MLP neurons of a small language model. Each row is named by its layer, matrix (gate and up: input weights; down: output weights) and neuron, and shows model dimensions 160-351. Each number is 128 + 24 x the weight over its row's rms, rounded and kept within 0 to 255. Numbers have three digits each. A neuron's up and down rows have the sign that makes its largest values positive.
After each neuron's rows, "fires on" lists the tokens most often at its 100 highest values on Wikipedia text that the model never trained on.

L6.gate54:134155100117097130166115102174150102105105059128142173091170117142131152160096109100162154132126112155108133100148131128076129163111123122117147113147145111109133146142146167135143163156114121117153086134137114131163177157131134128131139152153127146090178164133118127135099167159145106128127131146116114114112152161092084122145141123094121169110092166119145089153136128132140141123146102118140125126168131149098170162113118105100124137138120095054136113142169115124115111115105083141132134120098126106112121151139157103147105067108110150145112160115133102132123137123150073090
L6.up54:154134116168164149130151093127150173125076122162152127148173129070143112132079109139121130120157151148110145085124133107100097136140151120105130132116112080132150121132109102092131091131175140114135151119142155138104101149152072158104122128118176109134157139130118168107155126133127133147158148151127148135139155161085166116102157128137089100137120127096106129087158116127121173095138109101167091146122106141146147122119113121149110124159133099141151094123074116109129143103122166121098150168182114136123137110123130137098137132146126120158110144099128120159112126139186145116
L6.down54:135127134120114116177143152118141152093106128164096157104101107147155141087121144119108111145138148158104124168166151096114124168099140107099138100073111097107107096137154142114108125147089128107119172114127129160103120139131116100192110114145108174113117132148149133120088118069131121113110115124127126090158093095113145138190139158127174116110181139165139156110131103142137095127139116151147127154138147130095099150100156130086121118087086120141119125122091094112140152153153130176125175111139111195140136128157135080128116121121111129097125157121127154140164144196103134177
fires on: ",", " and", "in", "f", "tion"

L6.gate43:162113186157125155160123106123138164110090144141134145179142106133099143118112183170158162124072115141121116107118095122153124106137134159134130144139137113102139147104123135139127152097116103136123115143151097141135126130112113094125131147118121096113155158151131115141169116111108115129142128150129119129163122133137141128157141164119101117107111217114116113125153072102109107168132115109151139148157107129108128121140148095163109142155118109129092107115109106108122148134149106130148185167152121162122122121158133104062100130110156104124135171152113087161109109116143105130
L6.up43:100127114142130104114121123116136109166091102119143118123135116152092145150082151146133163138126130116065151154124135112136146156105101162119107121128112127135118128150121110149138100104154136137116108121116103119102112111096140141119141104159071150103126120147160136132131142135155166117160098120087109101132150136093169092132146133095104167073131155067130157149107145132136087150101112101151165135136110098149161143127087125141088096133094140113157117114137098140142114115162135105144160101096108121118115127197145130092135117096123091138103112147123156146085112108154106154
L6.down43:128143148156121136141126142103129093158107132113133127120158102112127116113149144102118176165103085136091119121107104126101124141114152144151141109117117079101118152133156109118125120140084145123112116103134086101113119122100120117168132085112109126081148129125142120079134130114085124146122162140150118140146132127110109101149151185125131133111138126117132158096121187112143167067134135101095150117159103101115114142123173153159102146122152131123117133110115154152143143106096131132121141081145081112150097111104056088178118117137132144136113160096168107131098125194108152118
fires on: ",", " and", " or"

L7.gate134:129139111154111154136108119098098085130159159176100114138084097152116128141112089131146147113154092157182162132174129183131126172124111130119156112126141121127127135144140084097128164182130124151133129166133166106123110135156115136098186109162142130086157106132098129101155127141085123154158106121118113113131119180139112093080145105148100180096128169155116109146113109109111133097089097144165136153152104143135126112173130109123139098142144102119141117116143103160155114104116164147148155168189115119121156146154120100134139140146171115137114139176130116133110139142103125134
L7.up134:159091101142130158162107113166101131143127163127094122118113084126098134094157130129112126141089151150126106139144166132134120167121114143134122175128119116139133089137134101132163145107117111171139084169143104092132103131130173136110148123115152093131138164140137127147159105110102111199136112125126135129111131158115127102125142099139145114118130147091159086162156137150132165148128117150140106123143102143108121148149151103127187119090122115120142080146138096123163127137135134078098114125173126114118108139161102117165112139110120147151159140111123125138118065145133134138
L7.down134:105140150092122114148124153124122131111136119159114149147158100130118113139123189120131125149135136111140168097114153146156173129139135101141138116111105138104131114102098113124137118103145082116171136137174091156114149114097147086141143119139092126141106095101142072109125113085159130101175108138130107145148147108180113143146100113144092160168121128118149163097124076142079125111105108158122147113125153123160137136133144134121147103180131159106176123153138130090157161133140155154125108129133136111152074150142124144132144115118176137135151104131114127143133133135147136155
fires on: "s", "st", " against", "ts", "vers", ":"

L6.gate701:131126153109126092114058105116132153130155117158124153170141141157146121086116161138075097149124140154148091125094148114148149088123153152121091138093086179124113150152156134140099136151107141109120087111150100117105121122167161091125175115165113083098089147130122107120142126174120108109154123157091120131140071099154131112147129126090111158075103154110073098107153115094154141148107122114135079164117148090138115077163120115093121130099124104110130115126132104128137132143134126105119126091110113183104108131153139124126122132109149133133149122111141140124132122125086140147
L6.up701:138106138181135143106112147155109120132116149148123133104083085149126105120169146135147101128118132107131109141073143118141122137068119105171119110117109132141136124088093109141107109156166146115134138138052158086087147138117103113098129120123118105161116143116145136083142092112120186153146138095130130106099109149134134116123129139102080147091162132096140171112096109132138110106112144145118154099158135128137100134164147096121131105135118125137199142126141139093133174168137135157136135123147091122134138168160125125123084115170111115124150115093132106097124140133124162150
L6.down701:125132156133130130158119142139142128160151153152129169159141145167120145100099144107121100166153100164118153117156122104111143111116114141106132092110090138157118125109144160117133140150106146147114140134136148134117140137092125155175122169153114127097146126103117084123115135128133104090109122117111132155153156099181143092102129123135134166138103131124136117140151086100140100137122093132152102114058151094145099120119144123155134111127115151142097112129122131134123112148127158112151133158180115130133091112148211130091119117086144124125153116104130145127159115134130138167
fires on: "-", "cu", "\n", "==", " ("

L6.gate1298:152113149155131138127112145116144177110123123126150152103161154052112116101096145139151102090127095129184144107147145156149129143139124162083134146107095124124086108093124099142119130125122169127130148110130153136129071146123127137152127137172138105150121109110153109170139141129160158143125165099108180126127135157112092120123134145136074131135100125142127088112165083099128155171133113099171101120155109131114088082142157118114149113116138158172134133131144150114133107120105095152144132122085116133106142158156117171122150125098139112152136169151125114137108135092136123113
L6.up1298:159157164120135144132157115133095121133108131139093124168133132224150117107093170138111122148098124115147094113085086121107139121102112143138142123096119156140140109134162120086080103167111127120155142131176160135147128132145137140117139157134148128147168112141099134173107114089128164092116127144151168103163112171124139126119144113132095141113110115134075133118109152125111137116114090165079138139112152132119116150120123165158124153083115131131126150126110175133123155127153128117128157151090113145138109112131122093158173107123129150145166126116148133129125123154128139130
L6.down1298:140137127131060126189128143102136130112085148133145131107168126115179106113103145133083131118086120151146117083146171160165120123133120163128116139167137133147179095132121124129180157116119129127116107107152097168194083109133121127144127139134090149127083160108092148166163121137121154149130141157150117108159145116122107172117118103142111130156164130156154134091102122103113138085166103145142095166117143166129134161140129130152138163157116083138151141108131114135095114122177084130113150107135148105133123124115105126081101120085130123151107121161125098133147150129172135120
fires on: ".", " of", "y", "et", "x"

L6.gate1030:162130114135126110113101121111127080128094148133126127126157152090137106113133111145185162111137122131080111142158127105073140115120111093102162134126157131101121099132078149123111174103151146120094134157125129118131123141123118094127158068065109102153129118089129106099130121186139138179140112095146148145133183135105150087118140155147120105072115153144109142136130136130078113129110177127174133138147149167133123127146181143152179147126116158117133131101155138094093114136108118081154143118134150136094095123143125151134133140134127112114075133146096115151135099171136127120
L6.up1030:112147112124091144125156128123106089113159162104155171140150117072148121131124171149117137154124148163169106137143108140117095172153085102131087132139091108129146107100138091151112162119096134167147123147094108114131079127116129125146115129148163103120119132138167087145158114156128124167144122098187148130140126097111111170134117129099130120141132126108118128142170111114079126113102172109125105120118116132122133135141114166131141121152167118110112082159113113183169107152080152096121128147148157149104121151084124097120113130105144111105135125139166133153137136120129146168
L6.down1030:156124170161082171150127135139159121104154142132145108118100112105090145148124137131114143154104170166149128071111133155151097133163121159149157122098110118134124135117178094140101120115097127134159181130167125126121173162118108137139161126159170163133087170144129119110177161135107139143127115132142124090102140128156119152148140098140171137126113130095133146138141119118100145105110103153170105108133123099111126092149081100133103144113110084145203142113146171149164123144145123126133106116138143191115083152165087123146122112098172109129156160077139119154171144109109104179
fires on: "s", ":", "ment"

L6.gate767:130124141123151145159136082151146176117115134117142127123187135177102146157148108111102145118169141127150144094117154099142148094119108177163140143139123104092095152121111156106145144134085102109163149139106111138154146150128106120119141174120128137133138133107089204112127169111167109146155125147131100108137095134147133122135106119094107169103112179109132153150100118114122114142137129143154104104136107151105156135138110106165086105143104115080108124151152113131116136120160110123116156123138144115120169143081120080119125127130121107117137131071151148114143118139126123148
L6.up767:140131118105129127146077108137183097102107116129100087157176124135088109136091151133082127125129121111120126136161104134122140130127098130133150149114106155100109140154140135157170097143103098070149130118067090110169088118134129170120116159143130144118140118109141149120129169158094104157134130154134092126136140138122176122113081156074115123128126155102097168145120087098112115151124117141118118098156138102091145143095129123122122102103149121118167079133089173138146157112159124137081145100145114137090139112119134091101115126157177093104133121159119133126140136152142144152
L6.down767:133141094164069136118087133150131119161117113130118156153107151086162128147121110136111109110087139157149132124097105124139131099134109151085117157138148114091116107096106112118111118155116136125107131135131135117158131093093093096106080118091190093126116093119132146106123111128107146117118116166116145116151164153090098137138126143122080115170141114122082180110113142123152105110094143141119159124067101135106126101120130152131110102161114083103098056137131119136140166145142138120097119155132098142176068139171094048103154127112122118148078121153144149109103144101109136160
fires on: "0", " and", ".", "to", ","

L3.gate578:141128109138146084096102116163123154159111149161140144115160124117119151128123132125120127117154081139150120129173131115132126145113163123119116122098142112129088141096098102068088168163140134083167112166175105164095170134134136130133138114148139094178123165098143099145143127158123078122128125091122132158138176148147171102133137140119150130099142108141143101147106105097106100128138145098096116112150137162151159165139106149141109090086165178145124126091117160113136131126145130114122125091139141107100114111119126118170152129123117133110115104158099137117153155156154129148
L3.up578:160122115140129076093097123146144132101133128162113139114072147108132121144091068141129172113136086109099116132121111140108138136125133104153120103138159169074143084142119099097178157099118127125148127147104116111125124156121144125109153114121144113126131102099118131120146140147144156114165115092145130103091125104133159106092135126123085154114139125149086147124142097107131125192102135119163129146146122151134125136127144148100136140101133137135083133152138142097156119132082117147102181103103132137122108143108117094131090104116147155102116116137120121149136119108119117109
L3.down578:079079136143180118141117109135117120080133123134093118121106121109093134120122177120122106190130162146108099157130096127163143099131092165102144099126089142063127111131120167144129126129150168122157129123161121097129104136140121132146131128144118154142128143164112132121127149109131102142079106143148150164116094136124105118098165129156144155140163128117123125106107140117151091142082118139162163134085107146138111136115081137139110113110146098104158061122146128124162139116147112122123107141124133151147114169118132169134151151159123133127116156093160108162123082162164158167
fires on: " film", "ins", "age", ":"

L3.gate37:117154134117122150135109147156155105156149092121148123112157138095121129152144120142134123103156117168138140128115085110084141138194138160120090123070092116120118124105180113115106139162136121158116138117152119145161112104103119159167138129149093087139139095144159130150119154119134151151134128122140118121123167134095093138183136116134056143160106115116149125150097136140124133121108124068131135146125125113091131153138140124168115141137143125164165113121095129109125085115154121139149149134193126135135142157169138079130127117146188111115115108138097128139124096083107106118
L3.up37:157091089095153144158136103155088143133153112124099114130108134126168152127119137119141121110091134160158138112114144144181103162114137145126082105122139147146114105141138119139143115123115161172135156128127134149157131125172168102113112132123117111068111102089144145089143126167130143158131164127074164123157164173112181139126128114140108143116120126147122106162113120127115112144136093116134156107156104115137147126152148151133131101116089073157116103124147153105119146086139129109116151130119103120094127133160160143094178134121100109157107129127158114129107127118162107131
L3.down37:102154133135124152154131146111113090138130111119132185128147104131135131134096102135103160065124124099124158090092112148105115134126170119098117128137097108171136130136154080169132181151144120166115122135123118194157144147170147148104159129162115151113117112142115131125084106139164144146108113168125103116112149134119086119077104110117100154113126122122128150157108120157111109149103123078128165143168146144152148156111140167103107123130128090119104107110108108170141147114156103099126095125143135146102149111111153117131135121122141081141167098132122163135132157122113107159
fires on: " of", ",", "y", ")", ":", "ey"

L7.gate750:106151071115142151124097117095161139148080154178126135142105169110159129118132126153153162140113129155101141143124118125144129090116127137112102164095129147127127093132147172165126149116172104100144138129125134132117094125113132143135155127131109135122101173106103123140104151101119130101110151127114112152116126063145100115131102097093133141158126153129138096148102100113063141150165102100101119119107151116095093068177151132095099094150147125101136116120156146145154116125136090123108144137122124086139150137145138105104115099074115123130082168115131098101122165152172123130
L7.up750:176098106124153116125132099150099130132077101111125127109159136124145145102151140166108102107151148133139133120104152117106095122118092132131111118119091092099143104130090159132138160126134142122139154122111127092149123171118127098122177113125101157142082132113162145092152106154116124101151127092066136090136125136068134114132114092145161165115095125106144112143132128222116130125110108144195157135107092136135152109132140163084110136159152094129147100140083101131131114135116134127154177114123119133138154146114175159156144090098117134122138120097129121114115132097150142140
L7.down750:094141106141129133130148141104142127108076182091132117127160137123131144098123148162102123105103145158119127099121123157109127104104132123175091149118092131140109162118135113125091144116126140132148189122128097117146140155106168159155135129096138145128086154123130117140136148166112129096158101137108127117142137103154114119127137097118136160125131167147127165100110112114122154193156161075120163134124137118107093137156126106115148108164173095083146144155165131092133122126139156142112144138131150096122127098101112147096166138156129178125071118091134112159138154122096142132
fires on: " de", "de", "re", " De"